Weights of a small GPT-style language model, trained from scratch on English Wikipedia: vocabulary 8192.
MLP neurons of a small language model. Each row is named by its layer, matrix (up: input weights) and neuron, and shows model dimensions 160-223. Each number is 50 + 10 x the weight over its row's rms, rounded and kept within 0 to 99.
Before each neuron's rows, "fires on" lists the tokens most often at its 100 highest values on Wikipedia text that the model never trained on.

fires on: " |", " of", " /", "|", " and", ";"
L3.up349:30 59 44 65 45 45 45 77 37 45 42 39 42 48 44 55 25 75 55 54 22 59 39 64 54 63 59 34 52 61 58 48 25 64 64 52 49 50 54 30 58 43 51 61 86 67 54 42 40 40 60 55 40 45 46 55 30 49 57 43 44 45 40 48

fires on: "s", " Goals", " record", "=", " on", " goal"
L2.up791:53 46 52 46 37 26 35 57 48 36 53 41 54 58 28 51 63 48 60 53 17 40 48 45 52 74 46 51 56 55 45 55 26 57 41 48 54 44 36 47 35 60 41 44 34 56 49 47 53 49 67 63 33 67 34 46 29 55 36 66 38 41 45 51

fires on: " |", " of", "|", ";", ":"
L11.up780:49 54 43 40 46 43 52 47 64 65 57 57 50 31 39 46 38 52 52 72 70 38 53 44 50 56 42 37 58 46 62 40 53 51 55 46 53 53 49 34 40 55 50 75 58 45 43 64 66 37 68 42 56 52 64 51 45 39 48 48 47 53 35 65

fires on: "|", " |", ";", ","
L10.up592:44 54 56 63 36 48 68 58 49 58 60 59 48 48 59 72 51 65 55 64 66 34 60 57 55 55 66 43 68 57 65 37 39 53 49 48 47 57 41 27 39 50 56 54 65 42 59 52 45 35 58 49 71 60 55 50 49 44 54 42 40 59 29 57

fires on: ",", " as", " |", " of", " \"", " by"
L10.up292:57 61 52 60 30 38 56 49 49 65 52 56 55 40 56 63 57 72 60 42 53 24 55 51 49 39 53 41 49 55 73 42 58 58 45 46 54 57 50 62 52 46 67 52 46 29 53 52 48 46 42 36 63 54 40 46 58 37 49 47 60 63 45 57

fires on: "\n", "\n\n"
L9.up696:46 42 48 49 59 35 59 74 64 57 50 46 62 39 52 40 49 42 44 46 54 44 53 62 47 66 50 61 53 74 67 45 42 53 55 42 48 56 46 42 63 27 55 55 61 58 52 54 54 49 63 55 61 47 54 36 46 36 51 46 47 41 63 53

fires on: " |", ".", " (", " at", ","
L6.up790:43 71 50 49 42 40 57 59 54 74 44 46 51 52 53 62 52 54 58 44 51 52 45 82 63 56 60 46 49 56 51 47 34 69 56 50 48 51 37 38 42 52 51 53 64 53 47 55 42 33 46 60 69 48 55 28 36 41 67 34 55 53 40 55

fires on: " |", ";", "ti"
L3.up565:60 58 48 43 40 49 58 73 45 60 38 59 43 40 49 49 56 53 57 49 48 40 52 45 62 55 45 48 52 51 59 51 52 50 29 57 42 28 39 43 44 60 59 55 60 43 59 48 53 50 48 47 61 66 61 52 48 61 44 40 39 47 32 61

fires on: "B", "-", "W", "M", "bi", "—"
L3.up1028:61 40 39 51 61 32 47 51 43 57 48 33 38 55 56 46 39 53 57 37 47 47 56 63 40 40 49 59 44 46 55 51 43 53 29 42 37 44 56 45 49 45 51 41 51 51 60 49 47 45 46 67 60 46 57 56 46 65 53 54 50 54 36 39

fires on: " |", " years", "|", " on", " hit", " top"
L6.up438:32 39 46 42 57 54 42 62 52 45 58 54 36 39 40 49 40 50 58 51 44 45 37 47 75 62 70 32 57 50 55 46 50 56 62 52 65 42 55 33 57 44 48 47 53 54 51 48 48 36 56 49 52 52 54 43 38 51 63 50 41 43 48 61

fires on: "|", "\n", " ("
L6.up1152:54 49 37 38 59 30 46 68 39 48 80 70 52 46 28 53 56 44 51 35 39 45 48 39 64 58 68 56 39 52 63 43 48 64 62 50 56 77 53 44 64 31 47 53 68 53 47 43 68 66 58 40 56 53 44 47 51 31 44 42 46 47 64 54

fires on: "s", "ns", "ps", "ies", "es", "tes"
L3.up128:49 35 67 33 47 49 71 52 39 70 52 37 51 55 67 44 53 63 45 46 42 47 45 62 46 45 46 65 51 63 65 43 43 36 44 40 53 45 37 43 42 64 48 51 45 34 48 46 62 63 43 54 59 66 46 44 48 44 54 55 41 47 52 68

fires on: "B", "M", " Z", "Z", " Bl", " Alb"
L10.up383:58 60 39 47 48 54 50 52 56 66 61 44 64 38 58 42 36 58 65 40 51 49 61 51 44 39 65 51 51 56 53 60 39 64 43 54 37 46 58 41 53 54 47 59 54 75 60 56 37 22 58 59 56 50 49 39 46 49 48 60 50 58 40 50

fires on: " |", ".", ":"
L6.up444:51 61 57 56 72 56 46 64 53 64 44 50 38 36 41 44 53 57 54 46 51 49 28 55 57 55 50 26 52 58 40 50 46 65 55 37 43 51 50 41 56 61 62 71 53 46 47 45 51 45 48 57 55 70 64 56 53 51 46 51 48 39 29 45

fires on: "\n", " |"
L11.up1022:51 44 62 49 63 48 54 67 48 50 55 52 54 43 60 56 45 56 69 47 56 41 45 72 43 68 36 55 44 54 51 52 44 61 58 38 52 63 38 49 46 32 52 56 47 60 43 47 52 51 61 51 45 62 58 62 38 41 49 53 33 42 45 47

fires on: " |", " /", ":", "c", " sq", "sq"
L3.up488:37 75 54 61 40 54 52 53 70 56 31 49 38 48 59 45 69 49 60 55 43 47 36 54 56 43 49 28 45 48 50 56 29 74 62 43 57 64 60 48 57 44 47 73 65 53 51 58 53 64 39 54 75 49 57 46 62 38 36 38 52 36 33 52

fires on: "|", "\n", "kin", "-"
L3.up143:46 35 52 46 64 48 43 60 46 56 83 55 41 41 40 52 41 46 59 62 28 54 48 48 58 78 60 53 49 66 48 44 35 48 59 50 74 53 57 54 55 43 48 39 47 45 45 64 63 59 64 55 48 69 46 53 41 35 44 53 47 39 52 54